Weights of a small transformer language model.
Architecture: no biases in attention or MLP, tied embeddings.
Training: a variant of Adam for these matrices, 944M tokens, 7200 steps.
MLP neurons of a small language model. Each row is named by its layer, matrix (gate and up: input weights) and neuron, and shows model dimensions 245-372. Each number is 128 + 24 x the weight over its row's rms, rounded and kept within 0 to 255. Numbers have three digits each. A neuron's up and down rows have the sign that makes its largest values positive.
A block is one neuron, or neurons of one layer that tend to fire together. After each block is what it responds to, as a language model described it from the Wikipedia text at the highest values.

L3.gate111:145135146145133121102143116151134122128110106119105139159125133088092103075150121127088131139132126116168165103121122135120147173132131134118146096123118135115061125114126119096179129091117093123097094145125131130165119145150102151119146111126114118145121127148154125151148130134146135107153145179142135162162075109129106122146111139104101107110130104148150113123116125190124111158120
L3.up111:122134135127131113154140132139115139113092124125128135147133145112093135114164124123086156163130124115144118116161065097134125145125157132137173122150150124156123091143153154128059136124114158159146100079098111133101169142100139152075168135110162155108085171161132079138119166098093074148134132111118138101155088153119126138097101121103118110128131095116142113143147164129161094079124
L3.gate473:121138109147120136101119097114135143128163111118127111122113144105084130150115139164128119126122132129082173099121170106139114122166166103130135141145085136097108124149110132128118112116147124135111169162097128129111146087160171159127141109135074103106168097169139110069110101095103101131136187108133125112149087137125113130135146139143189136165142120084155104102142117175143150121148
L3.up473:127110090105148120144118121079101145120105106123145079123134131161115118139130121131065125157146166169102159097124147147160099137139104146139096116158119133069091146149158135104099125109108096133113131143110124149108116084200105107110120106133107128144145075143092131165098142127115153146134141129133103086158046102106140137149132181111132094163073129133134097103110152144117129095132
L3.gate538:117150138117117125119178159065111162135144129162112141149153138108151133083165152131126125115183154157129141141133148120101126076088130104132135128136118135086108120169134166150122091109127152155118110113059095121121165079108085115101138145133138127096145177160157156111102158127110165109128126144157116157144115110125148154125120115115117138157142070102164122137099153142184131129173
L3.up538:085130113114124149150109148162149114085162148117119143129114174147130109148158140102091160122131128114144137091167121115076138111149108109153162157129126137123107097147136146121139136164117088137117119113135141119085135143128164127127161171135099144116156155145134144138171144128088141107125149131095087165130120175150131127164099145108096131129126126113136099133088102149098095111149
L3.gate803:134157129137122139132144158094142164109119113148114122107161134131084088112163125128137126135163137163154119076149144123153144143134160131156171133119103156173121135134146162124119113120092114138126096113107105130141087111164159120094156094152115148133174168160118143127139130164164124094131121163121134145181077128144120121103129132102141087106153114143156122166106100123174135165124
L3.up803:102108122145122135116116118129169091121126127096130096145120118132142127168112153080099172127133124120121123110145112132087127152117115206122147132071156141103183111108114117147144181149124140122116122133128150109129115143072078100132124119133141146085136158140108082139108117096132099130165123097093114142120136163101131129115112090143115115132107121104138099090138167160105128133132
Responds to: Numeric digits in figures

L4.gate48:117106143111120142137150142103097122137124105153108150137116109170115127156143154113118136140130176138154103095125100124111178123155154152128112118077169161110117174116123145143166114152122151125143133132130112120122169166139112114121071075147109064100107094091102136165117106073116127132155093098070131104143124095118127102168108087146107087126106158137125108115105139154072135114114
L4.up48:125179149146140114140105133133107147151133128134111127085141107140133118127136138118113144126149131145173152077111112108154127138105109156145109080130101116127107119121141180150130166123111110155134116120144166117170057109142131128096142109079178143122128131102116181156135102098125121132149128122121126154134113170156095171128127102129173090112125107105085113121138104085142129159150
L4.gate362:116147102123107133129164137130109119145155102095149102152115138132140118105130166176127176142079152135162143070127115160110139150134150117163133115143141134103126125148140162131148102118087127139122115136141073114139146125146115106145112144128119157162134131144138148128091113156109189109145122114114069132135126129140126103133139105127112088085100082126118076129155099133134141132124
L4.up362:178141156104095117119122112145110130090110105155142156155126134129120147144172161126103098084173080138133108084130140111146139152132128151148076122130095126116153145175107117111142155153130125157114099138153102150151147132104146151150125119115144153132106129063126096126164099107099089132103116172152156152140109135144081139127098089113150085157125198111115131098169105144121125121134
L4.gate381:162086135132104112144183127137124130102140129123145132079142090076099138137140142138081139156156107120116147140169141152146124152107155125116170153142156149127142139134108106111101105100124170130126097131129115108105108087137082127141152104136148167134146111154161101110083127126149135115156115143077130146162131174114119123151138120136071108140136120124118146162111115165122128090159
L4.up381:110125137131169112091141142139122151117094106109152171116128113123116129112104129107103106166186122106105131095125204104133128109111154110116149114118121106168110137122117173088137107151128123103117143134148116118117131123167119123077147134144110131150147138155163097121137073114159149145165117137136121134107140125143124131120118128097141131137132092113153138119121153133118116134136
L4.gate617:129098127128173116087126157114130100116150126107151150148136136144137113135119124145116124113157112137126121082120118123147105147115161122136100108087182153113129144114143092126164105118105141108144155125119124134132123103124134121209108133093138150112151089083094111128126132085131149115102110119081160169165122094140100130168132133119103130158166116144147126144148109138132124116164
L4.up617:150146107120161119116101092099081103110102074168125104143149128127112106167161145145138192154137130142117101160120162135145125160145123137132100128127139145093124120130108183102092150128118126158100113121125136115166120131116118134120120100137107142105095131158160094127095146081124135080116125144105164057112102156146130132137140126174122155136106079151145111147119168130140115142084
L4.gate903:166125159102108092104161143160131150115153110121130135155137142113093133121132181098107154130128096159102142104132105108114152126138125125120153165107155146125119104133138139111199134126106153133099122131128077092150129137112124153138153120169121181127138139132104108083125126171123126121108111126104115137101099108117135119114137111124139116143136162114113095137153155148129148110127
L4.up903:165108139093118119106132121127118132124156116091086131086138093116124158101100182110162172152113158170096122118130115125145095134146146141131126146103130132100157126123133085112152121105181144111086127145134154126124142122136127113160107112129197152101150066113126109107113090114168151142112199156128115104163118127153092118144158087123151143091120145110116117131116116134115195107112
L4.gate1194:143132117180160134150128155109122136116125104144166134130049127100153142108138116121127112148112165142163129106145136104099142174166131090151104081116141124092124179133126131147157165106131157096102137138177103119092155134134141119159132152130174122135155101126111120111113107097094082128126137133118133143105170116100162151142125159130120106100140127133110154110123127137112184123132
L4.up1194:136146149125127120142167134143124146094136154145114165171114185125158110180111077116123138077110117134144128165167170073140186119087120162138110127146144145104119133137095143102146170111114116144107094121130090147102134128123135131084095105151134114106126110103121142117152119082079112122117156051124151146096178147163096113103132108164118142103181146123103130100157112118134109140093
L4.gate1438:086131122152124125129138119147128188126131106137129143140095170146149116120109134165100115069161103123078140155111127138110124119127125130134095149145158143102143156121072150181178148129077130163103110182144118138093103093103118166112152123094119143145128105142120122134110154121125110119151149135163143136129130145160146108096112115157113118131132109126129104091116126081112107150104
L4.up1438:148148125085067134107149103135122095097155114140143119174143125158114132127093119135118162106113124105190141103146115097150111153143140158054127083099163128177119138145122142165138110149124119133139136153091170106154165148096176138116129122145131145117140113118076100129145103082128132155086098176125090150153084122109093070164138137111150127113110137124124139169142103135108087122104
L4.gate1537:160127133126134090119165140084153110104123156145066130110172106120095121120139179117141147102154095133123163115148132138117163174161128098118104129144086146063113095096131132138121127133102120105123129118112116152156205148105106135169106117112114132112124106084120128127089118134100070113152110117114156125125156127126110124137128155128111139089165133122167124148116122151145125141086
L4.up1537:120107081078118147094166148103102111113135141107120099120120117092079135126135130140136107114154137083113122114143138139153144152162131084126114137112158133094114090140112159175088109159130106118112131164118139096142170119102137141124109149154126120127167129152106133088153114146112120121110127127145087134140164088088113120144129143102132144155118117121184128150072125131142141127081
Responds to: Currency magnitude words

L5.gate154:123112111141116158131165153144103124130130130115176131142105160092090109132148123117098098168125133150144133135142138138103110121160165148120122105147117137158115119127128124133139120128136111094123154113143151170112109140044137176113124149118120138131127176145082162122117131129138117149151096158094120142147113139133103073159180107113170101103108136127104141158165139114106105134115
L5.up154:125080144133131130164163142163125107090150139151138147156119128114103135156111110087158105152121103125161129168166137127140106119131156145105103118138172140125159172120162140128165113143140145135140153125102122121088158171116088135127107149122123097132117169105132138092123125148137140153127151141152140133097110123177106106159123166098160114121133130092082175122182133102136098124144
L5.gate1244:169160140104154110160114118123111111137133128140110130140118180136151107126119108114157104139108143135156109112176168090111118088116136119094113126144101134147120116101154168144143129098055158161151125138102102141124148090128104121151119121141137120112133160110109094145142112135109112132209114102109086131121108126137110113162146146118120115191111118137159132107115170128144131100108
L5.up1244:154150097109146102203107139128080108134164117124165138103136133137148101103149142094147135143137123118137109122123138109157116122145105102086104185176099118137137129138162149126138117123110074156167116111122118143119108143131114098121144114133126142129106152165088111136152093134129101139148103111113034105129109127128149137153147160140135105172074148097086114140081145138105165150107
Responds to: Plural noun endings

L4.gate41:118110161155131149124171151138204114170135105108119127141151098162126074131092174184151125164158132149125158106128133094116149155162137141093137087142123154127121123122129130131126132121121160102156117115115120088123171098106124144155126129119121110127131112130122088121148119092091118110139153146084090120147130113105096119137106109099134119111147119096107163105123129155142148106121
L4.up41:141142149151096134118143116149164173140162127119117124085113081161200138174092130157149103106140127116090128111122123131098151153145103100148125134120125124109136170143173148164143135131165140098164141091139128123150171101102132146127152130103098145157077154144116104113152136125126165107107147124089093127109114121060106163133104134121126127124157151125123154092103151094111138133118
L4.gate95:142162139129110090109182097124132141092152113124089125115161155171162069124138103114089148141147095116114123070123156122154125178130164130137137091141116156059115122156118157088147146117099131140123117136136151083108099126156141176133125107151145128093115160130103108143132120115065126122128105118082130154137102142108104145138116133114120120144106183096118139165141172120095118119132
L4.up95:179140119124119143097150108136131104160141089135095121108086090116150117121129125113135127155118156164117104117137121093141139116117145075100122131154120137085108146204131108117155134107132112146146136141187126101133131153140115151144140155098081112104134201135113102124120132118075140158149128143087079127117145069125136191160112152157144122165108166125144136116146202125123140125147
L4.gate239:140163161104137122143157104125125154122101105130120123138163155101110131136102124151148117147147122154156143140132115108111121098098118148139114148107133156108116166137157138147140108133081133134158150148155117159127151108126106102114111132172115146127169143138136116116111156166148113149140145113131126124095124117161099092161136130138122111162126140123164152137206154157158136117108
L4.up239:139078110101167109119169119144120134127123145112136132169088182114096125182151157111123149130131124131106144122171119135080115080090111137147078132120105122112124110138116134140163122140081134137140135096102127154133172089121126154120115122098127181109094156142120102163118121100107080115135125167134160102092130117164080113129148094128120123120163105117146112175111128134159130147163
L4.gate258:142164144102123123164132137092153117121122121135135114110122160119147080138131129136130160097105124127101107117161150139120169115164096123108140105124118138137101150123135171164109167136155112169124146154145109121116129125139125116191143128122144115084137150181149096141162170128113126068135098127090103126138087108111150107127113155126095112108109147092154117127135100151088155134127
L4.up258:154115139177129146129128137101187146124122167143141147119164169173153160099120121104126159176128165116121122144129151133112129127117111139129098124112146113120145179106161153126127148093115136131160125165152137155149140126154111120134142097119167136149128122150154071160132152111149159117150140156115147126119104129130105135078113086129164124171146136142137114101126125101175147103122
L4.gate414:142151111113125120104154108133164115117149124131119150124067151095147107140118131172147082090143136145130145069135116135137161117127165118091134117132160138101152173128127116111103090102102164103091179154148149096104150154116116146136155141143130133113147120164150126084121147113128178104169119132103110130107110114088125120136120140110113109133131146111088143074156138120126127100148
L4.up414:097100115132130138108140086143139133134143157161119092168165148119118161089159148163127177137112098166087100113153148132138135119118145122129091118109143110112145140162142130105119118124102126134138138154101096103169137131133105135154185116148148124148171182157153099140168129171113142169133139159132136151090114128155129147079173122097135094177138132113136135129113133115151153134132
L4.gate430:094117085116149106134131100113121104114159138117146158141124175094139141163157179118120153137133118127093099161129136124150081126111108177098098153126125121130111137147149139112154151118088131151132124118102143122147130131126090140135114108116082128094135133087109124117123167132135088152140112155126136127041091114173147096158146096134132082136139119100154155176135164102137164123157
L4.up430:138137155103082134162185120123143155115093149134119118147132155139141152107138103108176098092196164103128175104119101130117147083136107064120124084136100111141136126129141131145107121144145121078124126149129144138103128163089148146094159118114151097125134145142143138119126149124102142109123125118141112122157167095117102182126161167137148134111133121191116133139120125102145128125056
L4.gate1009:134105134159134087128136107128166172175098174159089122150148148110137115117137204146107141094141098196106071163158155116151114117117157135154114111164064138127119135115144125128132138118104145102161123146092140142133133152109112139145102121110090098131119138153097113131105138150140117126151099147131107104111084133137095101143147136097091121136152112100126170137130137114122122083120
L4.up1009:142154178094122147135169078112165088129141153080144165151126138083121149137151166121102118130139139111139101141102130108167111114123111127122149140154165125117157116089140084121099097148106115122153136111153127136141132135117113113175097162159132117115163131106146110112123174148126094159125105128147135127131157111131103132146139149104127149169121126146129124132137137130164137145129
L4.gate1690:147148142154137140118158152149164141131143178120149178151094152120158100144148118160088138102112166084149100124134133165124168133130149151169124129105160154123118163123123157177168130081122153151161164117095111150103119115134144136171145153152106117052172111112116080157115155110108131124162095146165136142144171108090121105134155106128129103161097158118151152169124106121166131159125
L4.up1690:134130104145116131136147128146134109133135157142164157150138139133159146126139101151112161128106148099175130141189146148121194169104104131142137137146187120124092165135114132132148133117146141116103164145116108107147111149105106133160181152140098125077124113158145108130137133077104116130127121146139102112141165086116135145125132111135179098156110150130137128135141123114119123125096
Responds to: Noun heads after articles

L5.gate176:144125116159090129124113116104135158152103120131167128160149103143099123135152183102139152093122143110148111127095144124099122143128144101129132165147151122127114134127116131123155119113089130121143173166080121148131151075112134081092091131085129127142115122170093149136112127108127116134109162129120132138160087146098181110155124089100120114087173113131096144190155124104131130107116
L5.up176:155085136161103101118123125069150160119127121174105128103132097142146135178098190117079162125094068113140126157142177131129137143091159149156145134150117114140135116133140120122115132115095153135075126108096148176140132122175126124114160125148129143155092159138114099128084143145181103143136173151126153125095124138128141154125123098078101117115121109104132146143137134093124117167128
L5.gate1092:127133126119086111097141133126136149155154114124156129073125088136107117133143145109161126133101161110112178092123167117114096145104111096166137124106148133141145146170140119170148165145117129113130114112101093116123118092117162123139124149135130117099188112133115124134109122117096150129140113149093135138160150142097130145089146077109169168129111193148124081136110088150144125141116
L5.up1092:137098106158133114120080109127107146129113097135095126132135115139145132105147177129128081128141197113161164141129138106144162171113099127164151078103126124121133150118109136122131114108119098097189142160120129132148103082172110135124130104103108143074163153140141139144121141094153147094170116150107140110145120101075140165133112103139099125159116101129138134084088097157109132204143
Responds to: Money amount digits

L3.gate426:136114140137145123130233125120140109156124111125128146174116154111103098101131169111139113101126123129115126100128135117096113108117105141135082181134078155102130140108101129160160115159108126153143127153130141144139161114129132101147150112090114167117158128147124148138128114117109074123187100154100146127081114104158101117149137140094122113151133085157158116155152151147150121126117
L3.up426:123136165117135170176197133111121168146099112128130133126142134167115167114152120121176090132181120081137169140110127125152110092091139088122101094148110123104090108110159165166127131119122114171129113149146108098113147123088101118112169138152147154156153152147136101126138138147105085116157131122113143123138166116131110120113129155098143114173132126155116143132145128115158100139072
L3.gate774:133134128105169123143204115136130123140150130154136145121124118097117128149116157142124162126076119137144156128119130174103120068129142105137114146096125163101130143148133133137128083128066129133091092145121151112135144104110133116131173136124122132122160125124110153149110113131095144116198156131100143114135137123181102140159130115144100168114113094142111113141176149076151118114100
L3.up774:145105129106140128169155124116091134136164110136101109152161173118091128136140132154134121152072162129151112129134118100155143105132109078084121162139129127098073120148125142107158135136065123127077111132101099090151114131108138131101111157146128112142076146123136131115126132163117155134156124117118097109138141098153096081144145132120128109113106130114097151088155131123180111157110
L3.gate910:188106176126143115157135101149144120111153114131124139123159138110123139115166148142131120142086155136155084114114099099119132124108151131118084160095127137060134124117142160117138128125103119126126112150125169127091165153114145191129118124134103152163134128153126154116124157160146121102150107116095107147119115080150130127098116133143103129122161085093142101130126121137153099088131
L3.up910:102148161112124106110137111116143138095118098141090132153101144098071129157147162098157123115200169125120124112131101099089123141137132115156184155118126130120132121121117146129167108126166092076110169180085168096132137127154105142128119137131090184128159141168104100116154149157117123114151149077159114129119096098123159142099126149166097106067137097137134089164125179116139125131101
L3.gate1467:113124155149161100144170113120110119143116118118136122124070143119120080159140148125114124136098140137155131132092088187094131097100172180065135114146154150113128148108121133134092126160106129137130106139109121080107119118145143113125138116126125125115106107142150102148130128117106106167139114131124165108127107132150117115105117139142149106181126120129116172133133111112119098099137
L3.up1467:147119150126115106112150133145134109117102121070129144150161115127104148098147066140124120117154139131135107126152121150142091081112113148104093101094139126157067110100138102132148135118102147127190137156115142173118140140068125134146144153201094134125140114155122093111147137134154136111134142119092144124117140099157101111121116132123140160132145130104115146119102151133137152124093
Responds to: Plural noun suffixes